{
  "n_layer": 14,
  "d_model": 576,
  "n_head": 9,
  "n_kv_head": 9,
  "head_dim": 64,
  "d_mlp": 2304,
  "vocab_size": 8192,
  "activation": "squared_relu",
  "norm": "rmsnorm",
  "norm_place": "pre",
  "norm_eps": 1e-05,
  "positions": "rope",
  "rope_base": 10000.0,
  "rope_fraction": 1.0,
  "qk_norm": true,
  "attn_scale": 0.157,
  "bias": "none",
  "tie_embeddings": false,
  "parallel_block": false,
  "extras": ["capped logits"],
  "init": "normal",
  "init_std_qkv": 0.019,
  "init_std_o": 0.0,
  "init_std_up": 0.019,
  "init_std_down": 0.0,
  "optimizer": "muon_variant",
  "lr": 0.00231,
  "lr_mult_down": 1.5,
  "beta1": 0.9,
  "lr_head": 0.00486,
  "grad_clip": 1.0,
  "warmup_steps": 0,
  "schedule": "wsd",
  "decay_fraction": 0.576,
  "decay_shape": "pow",
  "final_lr_fraction": 0.0,
  "batch_tokens": 65536,
  "seq_len": 512,
  "doc_mask": false,
  "train_tokens": 716900000,
  "steps": 10940,
  "dataset": "wikipedia_en"
}
MLP neurons of a small language model. Each row is named by its layer, matrix (up: input weights; down: output weights) and neuron, and shows model dimensions 80-175. Each number is 50 + 15 x the weight over its row's rms, rounded and kept within 0 to 99.
After each neuron's rows, "raises" lists the tokens whose logits its output raises most directly, leaving later layers aside; "fires after" lists the tokens most often just before its 100 highest values on Wikipedia text that the model never trained on.

L11.up1742:50 71 47 51 59 57 41 53 48 60 42 39 32 60 29 86 50 59 47 66 29 33 49 54 63 54 52 35 59 81 49 64 50 52 48 79 46 58 27 50 29 67 56 56 70 70 68 69 37 48 47 45 38 55 73 32 33 41 74 31 89 42 73 27 29 58 48 67 81 41 51 49 47 43 54 52 59 65 55 54 30 52 35 36 50 56 41 39 62 30 42 72 61 71 49 59
L11.down1742:19 57 35 47 58 38 05 68 56 33 49 44 49 49 22 69 59 43 69 63 51 38 39 54 37 16 52 32 45 33 45 62 62 50 55 42 43 87 44 62 48 56 40 31 71 40 40 59 45 58 39 40 46 39 52 39 59 73 46 26 41 56 52 42 64 45 38 21 59 84 49 57 34 35 66 56 39 39 59 43 35 68 55 58 34 41 64 65 42 25 66 34 44 41 39 60
raises: "ci", "cel", "non", "sey", " also"
fires after: "–", "-", "{", " |"

L11.up2083:70 45 73 35 51 50 47 59 53 42 83 56 23 36 38 52 46 52 63 45 54 57 58 68 27 62 41 67 51 69 42 35 63 37 51 35 75 21 55 49 51 49 63 42 59 52 47 51 83 40 22 46 31 18 39 52 74 58 55 32 54 57 58 43 46 52 57 60 25 55 76 36 28 46 37 42 54 45 31 60 71 43 65 42 72 19 49 51 13 49 21 32 17 71 53 89
L11.down2083:30 51 41 51 42 55 53 18 45 72 42 36 58 23 44 48 40 71 45 43 54 55 37 57 56 68 12 45 57 56 64 20 43 51 19 25 43 31 37 21 59 57 34 67 55 43 43 47 58 47 69 65 60 60 48 45 53 20 23 68 55 49 51 42 49 17 32 76 49 69 42 62 63 64 41 64 52 36 34 55 64 47 50 45 57 59 40 52 58 37 47 79 84 43 49 72
raises: "ity", "ities", "istic", "ads", "ified"
fires after: "-", " a"

L7.up382:56 56 37 49 45 48 39 52 63 68 60 47 36 50 24 58 29 58 49 58 55 51 56 52 54 46 58 34 33 68 54 38 52 26 53 45 67 35 38 21 70 54 27 42 30 64 39 46 40 47 80 45 40 53 57 16 71 49 54 74 31 20 44 59 63 15 30 22 47 51 70 66 67 55 58 41 53 60 73 53 63 34 44 35 51 63 69 43 30 70 38 43 73 46 47 71
L7.down382:47 49 49 37 28 77 52 17 56 73 39 47 36 44 54 40 38 45 27 41 58 88 69 32 54 41 50 37 42 52 55 64 52 53 40 47 50 26 34 56 54 64 60 45 37 49 41 62 81 19 49 53 59 38 65 65 87 48 50 43 46 36 56 66 53 38 49 58 54 40 47 48 57 43 51 67 38 30 60 68 43 76 62 59 47 30 45 46 33 42 37 32 19 61 56 79
raises: "ad", "ity", "ic", "room", "ads"
fires after: "-", " the", " Mad"

L11.up2114:58 43 68 40 36 70 29 55 66 69 48 76 92 55 15 42 52 69 52 28 27 52 48 40 91 48 25 37 33 67 75 59 44 56 40 56 38 42 36 41 46 45 48 52 47 45 25 45 29 26 41 50 38 58 51 42 76 61 56 65 60 30 51 49 60 37 49 40 48 27 40 58 53 45 58 38 41 47 58 37 28 72 45 55 25 35 62 40 31 46 97 68 37 43 43 15
L11.down2114:36 38 17 56 51 74 24 64 34 20 49 13 59 46 48 52 47 60 49 62 48 70 56 55 50 22 29 61 66 25 28 41 33 66 80 30 50 38 38 36 44 53 58 65 48 62 49 58 61 52 62 20 44 67 39 50 44 68 48 82 47 54 82 72 54 62 56 71 56 38 33 44 58 45 62 40 57 59 63 59 60 38 35 58 54 23 79 63 39 58 22 38 36 43 39 55
raises: "at", "ats", "The", "Bel", "This"
fires after: "=", ".", " |", "|"

L11.up1655:56 41 21 51 57 47 57 61 26 38 70 44 65 68 75 42 24 50 78 46 28 56 58 78 56 39 50 31 42 43 57 51 38 61 70 34 58 62 34 34 65 52 58 53 37 40 25 53 47 67 48 62 80 35 50 28 62 45 71 68 47 58 60 45 77 65 82 57 61 44 38 37 65 52 43 41 30 73 50 35 47 29 42 50 61 19 75 66 49 46 55 58 55 21 54 33
L11.down1655:65 33 44 27 81 48 20 41 58 62 46 57 28 50 44 53 49 36 42 67 78 60 41 98 60 48 60 38 34 59 60 46 33 63 38 36 49 30 47 64 55 54 73 48 25 45 41 32 30 32 13 57 49 40 74 56 56 49 58 58 37 53 55 52 50 55 36 66 44 52 59 27 50 37 51 68 22 38 21 72 49 68 41 52 67 53 44 60 61 80 71 62 43 68 68 42
raises: "ez", "ul", "ew", "row", "uls"
fires after: "=", " D", " =", " T"

L11.up962:33 46 37 55 58 63 64 23 42 42 54 51 56 55 58 47 41 55 73 51 32 63 40 42 54 66 30 60 50 36 61 48 53 34 25 47 40 36 64 67 62 52 64 39 52 67 28 77 53 31 53 44 55 39 57 61 61 59 83 52 53 30 44 34 72 44 52 23 42 42 58 30 70 28 55 69 16 71 38 48 66 68 69 46 50 35 59 27 30 33 63 72 73 26 27 53
L11.down962:57 59 60 47 65 38 39 23 53 47 38 59 33 44 48 54 58 70 42 67 24 75 58 63 55 38 60 62 44 50 76 51 35 55 29 43 57 46 52 52 38 40 79 53 65 59 67 36 44 33 46 48 68 42 37 32 55 62 57 62 66 48 58 55 27 55 66 42 62 64 37 21 55 44 45 48 62 34 52 43 42 52 64 45 46 48 29 34 75 63 40 46 49 53 28 87
raises: " way", " other", " orders", " left", " return"
fires after: " on", " to", " head", "'", " under"

L7.up446:29 40 74 54 29 47 58 53 78 43 48 65 57 44 41 52 76 65 37 35 55 64 25 76 32 52 52 33 51 42 24 56 35 46 41 63 70 57 44 37 68 60 37 67 37 41 42 56 45 38 54 34 50 12 34 21 55 65 60 76 32 43 58 38 72 69 46 65 20 42 13 58 47 65 51 66 60 47 49 48 85 46 30 36 68 54 60 50 33 66 52 65 44 40 30 68
L7.down446:39 31 42 68 47 54 46 59 44 48 58 60 32 64 66 42 62 27 40 52 38 52 48 61 56 65 43 59 55 60 54 67 52 32 41 45 62 59 35 70 44 54 59 99 55 46 75 41 41 32 48 53 05 54 60 56 43 40 31 39 42 62 79 68 74 53 72 72 60 31 27 47 47 61 52 45 54 46 69 26 41 51 58 59 58 30 32 62 48 32 35 41 47 30 52 31
raises: "y", "se", "ir", "n", " current"
fires after: "|", "\n\n", "\n"

L11.up395:47 34 52 70 29 42 45 42 69 78 04 73 63 67 21 45 66 40 60 55 76 49 53 48 57 40 37 59 40 56 47 21 57 51 68 39 55 46 40 58 56 84 67 38 53 30 76 70 53 88 44 38 63 83 31 27 39 73 56 64 71 34 31 37 54 76 55 65 38 52 55 53 63 14 13 36 44 76 51 48 37 57 46 48 31 63 54 37 38 75 71 43 77 64 42 55
L11.down395:34 46 81 40 40 68 47 69 56 53 59 82 58 28 58 59 38 62 49 56 48 56 67 39 49 57 55 40 58 57 35 75 56 59 36 57 39 51 65 70 40 61 22 06 24 57 43 49 58 86 49 71 43 38 55 65 50 33 41 34 38 23 42 43 33 34 41 18 35 67 53 52 61 41 69 44 50 51 36 22 41 48 36 54 52 72 54 69 38 59 74 33 55 64 26 43
raises: "0", "2", "4", "3", "5"
fires after: ".", "-", "–", " in", "LC"

L11.up475:43 42 30 23 44 42 52 69 42 43 74 52 50 47 20 68 33 43 63 50 65 36 70 46 48 75 43 60 46 67 52 40 47 25 51 53 39 37 54 45 60 72 46 54 30 48 45 44 46 32 70 35 37 72 50 47 75 69 80 62 42 71 68 49 16 43 30 62 60 65 41 57 52 57 37 59 31 46 51 57 46 37 40 75 40 75 33 52 57 61 42 53 62 51 31 51
L11.down475:22 55 43 67 52 63 71 53 43 68 36 44 40 66 46 44 54 43 99 44 49 43 66 24 76 64 39 40 57 46 53 62 62 45 69 38 38 73 59 24 66 66 45 24 49 34 51 54 40 62 43 42 68 47 13 75 38 38 65 50 32 46 61 54 13 57 33 62 32 34 55 28 81 19 50 39 58 32 37 35 45 31 27 41 36 67 40 59 26 37 54 74 53 61 58 59
raises: "ison", "ness", "ays", "min", "iance"
fires after: " |", "\n", ")", "|", " a", " A"

L11.up820:39 41 33 26 75 36 40 50 60 37 38 59 42 63 37 71 22 58 64 36 40 53 42 46 30 44 34 50 09 60 37 56 74 58 46 60 47 58 51 36 52 46 62 48 13 11 48 19 42 45 34 46 37 21 46 62 99 69 53 52 59 38 59 38 43 40 64 72 39 92 75 48 66 46 74 35 59 43 46 59 31 79 58 51 68 24 47 32 71 56 60 44 53 80 20 50
L11.down820:27 40 53 33 48 48 58 62 32 60 50 41 43 27 56 71 45 71 53 59 25 32 64 61 57 19 33 62 53 62 31 47 60 44 47 44 56 46 50 25 45 45 63 00 33 49 58 31 36 64 75 80 70 46 60 23 54 36 27 51 44 28 48 36 31 37 53 52 54 63 58 32 70 97 40 37 66 28 58 60 45 58 41 46 46 55 17 67 56 65 83 57 30 48 51 63
raises: "0", "8", "6", "9", "7"
fires after: ","

L11.up1601:42 48 24 36 72 63 59 40 41 57 78 44 49 50 48 77 96 58 47 76 30 66 47 44 75 42 47 63 52 15 45 66 52 60 32 67 41 44 29 62 44 61 59 25 72 56 58 53 58 58 36 65 28 51 29 40 51 44 46 67 74 59 57 30 38 42 40 21 53 42 38 65 33 11 52 37 52 38 27 31 50 57 39 52 80 85 32 28 99 45 31 54 31 44 54 51
L11.down1601:54 58 38 88 55 68 68 54 50 40 54 54 51 79 63 45 61 49 59 77 42 39 58 69 77 38 58 53 59 44 43 22 33 54 49 77 58 59 69 44 46 13 33 24 49 55 86 41 72 64 63 52 56 41 13 64 54 52 76 56 82 69 72 45 66 52 48 62 67 40 33 38 41 54 46 37 40 43 45 31 43 37 46 64 69 46 49 63 61 67 14 49 60 32 50 47
raises: " titles", "rative", " offices", "ly", "end"
fires after: " |", "|", "\n\n"

L7.up1885:30 74 31 46 46 80 54 36 29 60 39 47 52 72 38 53 39 31 90 48 64 50 52 70 68 48 57 31 64 34 68 80 25 38 21 57 58 55 85 70 55 26 41 62 59 51 60 56 38 48 57 32 56 50 68 60 39 34 48 51 45 42 63 73 29 50 13 69 32 60 60 35 43 59 50 66 55 61 34 56 56 40 63 60 45 17 66 36 51 64 45 62 57 67 30 58
L7.down1885:53 30 68 43 37 49 53 67 11 46 39 41 30 55 51 58 63 32 63 66 52 31 69 52 50 63 59 34 35 44 41 23 29 53 34 51 35 52 47 47 78 36 68 33 13 49 22 60 50 69 66 65 60 30 78 56 67 51 37 40 34 48 69 63 50 63 59 59 50 46 44 40 64 56 66 77 24 36 44 48 26 44 35 30 48 59 52 19 33 41 36 45 56 78 30 59
raises: "bil", "urb", "″", "bed", "ont"
fires after: " |", " 0"

L7.up809:51 46 62 58 59 29 56 42 94 33 57 63 41 52 39 08 47 29 55 32 42 35 29 51 71 48 45 79 35 56 44 52 31 70 55 45 35 55 58 52 34 59 31 24 23 41 52 61 53 53 66 28 52 27 52 16 48 40 50 43 49 65 43 57 38 15 68 79 65 65 42 42 47 55 63 47 45 59 56 24 41 56 65 57 46 60 44 71 42 54 36 49 08 48 63 77
L7.down809:78 45 53 42 45 25 33 78 55 37 60 53 48 58 59 62 58 34 22 46 17 45 68 42 70 52 38 82 59 33 45 33 59 65 39 69 57 68 83 36 46 76 61 42 40 78 54 59 58 41 54 47 29 76 79 48 54 33 49 35 41 60 45 56 39 41 68 56 67 39 52 54 43 55 32 50 55 58 67 79 62 37 32 51 57 46 59 60 54 66 43 50 62 42 69 61
raises: "Career", "\n", "Species", "\n\n", "Professional"
fires after: "\n\n"

L11.up1104:55 63 20 49 75 39 53 71 52 39 72 47 57 40 42 54 38 76 64 66 42 41 46 49 48 39 61 49 53 56 58 46 50 83 47 24 43 73 41 62 50 54 59 45 59 39 50 64 37 66 64 32 39 50 43 37 29 75 56 42 28 19 58 29 43 43 56 77 38 34 33 36 38 70 40 61 49 46 21 53 62 44 42 68 40 49 44 39 17 48 54 37 28 30 45 60
L11.down1104:73 64 48 37 60 57 52 60 56 49 51 53 45 69 20 27 47 47 37 47 50 35 72 69 42 49 65 40 59 38 28 59 62 38 55 41 66 56 49 37 20 52 47 47 39 33 60 71 63 58 65 61 66 27 34 33 39 42 32 63 44 34 57 35 64 32 27 55 46 55 62 71 71 20 72 73 94 39 29 38 41 33 55 79 65 06 32 62 41 49 22 52 34 60 71 50
raises: "=", "\n", "ce", " day", "\n\n"
fires after: "=", " =", " to", "."

L7.up1161:49 42 42 36 32 41 63 59 21 47 61 17 55 82 48 57 39 69 51 27 48 51 32 54 31 65 36 33 52 42 43 66 56 77 51 52 76 36 53 18 51 45 63 52 44 48 49 52 35 49 48 64 63 56 62 38 67 71 37 69 60 64 61 62 80 36 34 64 40 24 42 80 91 53 50 59 28 43 56 56 74 34 43 67 57 49 52 30 55 22 30 69 63 46 80 42
L7.down1161:47 52 66 36 55 35 53 67 73 59 35 44 56 29 49 72 72 35 30 75 71 52 64 58 52 46 42 60 08 40 27 37 45 56 45 47 47 75 57 33 60 46 36 96 75 43 23 30 55 18 36 48 70 65 66 66 38 37 48 41 39 39 37 63 65 48 34 49 49 29 53 65 58 50 68 40 54 45 33 28 19 64 63 46 51 83 50 66 50 31 76 45 60 61 73 54
raises: "ir", "ory", "me", "mes", " group"
fires after: ".", "\n\n", " and", " \"", "\n", " by"

L11.up195:54 15 44 53 76 47 65 08 45 41 50 51 51 35 36 60 65 62 31 59 22 53 37 62 34 41 56 58 42 41 39 50 44 65 70 45 65 63 56 48 47 37 42 43 29 33 48 32 83 38 62 65 52 61 47 66 47 41 59 66 51 36 50 54 22 38 61 60 42 58 56 42 75 79 39 40 28 51 35 60 70 59 32 38 47 57 59 49 33 45 19 61 41 99 25 22
L11.down195:49 22 56 55 38 46 36 33 68 60 39 51 46 68 51 52 44 57 19 74 54 44 61 66 36 50 61 61 18 54 23 40 27 51 60 15 53 32 63 47 46 34 46 09 41 75 33 57 47 58 36 45 40 29 73 53 75 56 60 58 42 46 47 68 46 31 69 29 79 50 24 79 38 68 20 42 16 49 42 64 99 55 64 57 64 51 55 73 68 86 38 69 38 51 61 58
raises: "|", " issue", "ide", " first", " ens"
fires after: "|", " |"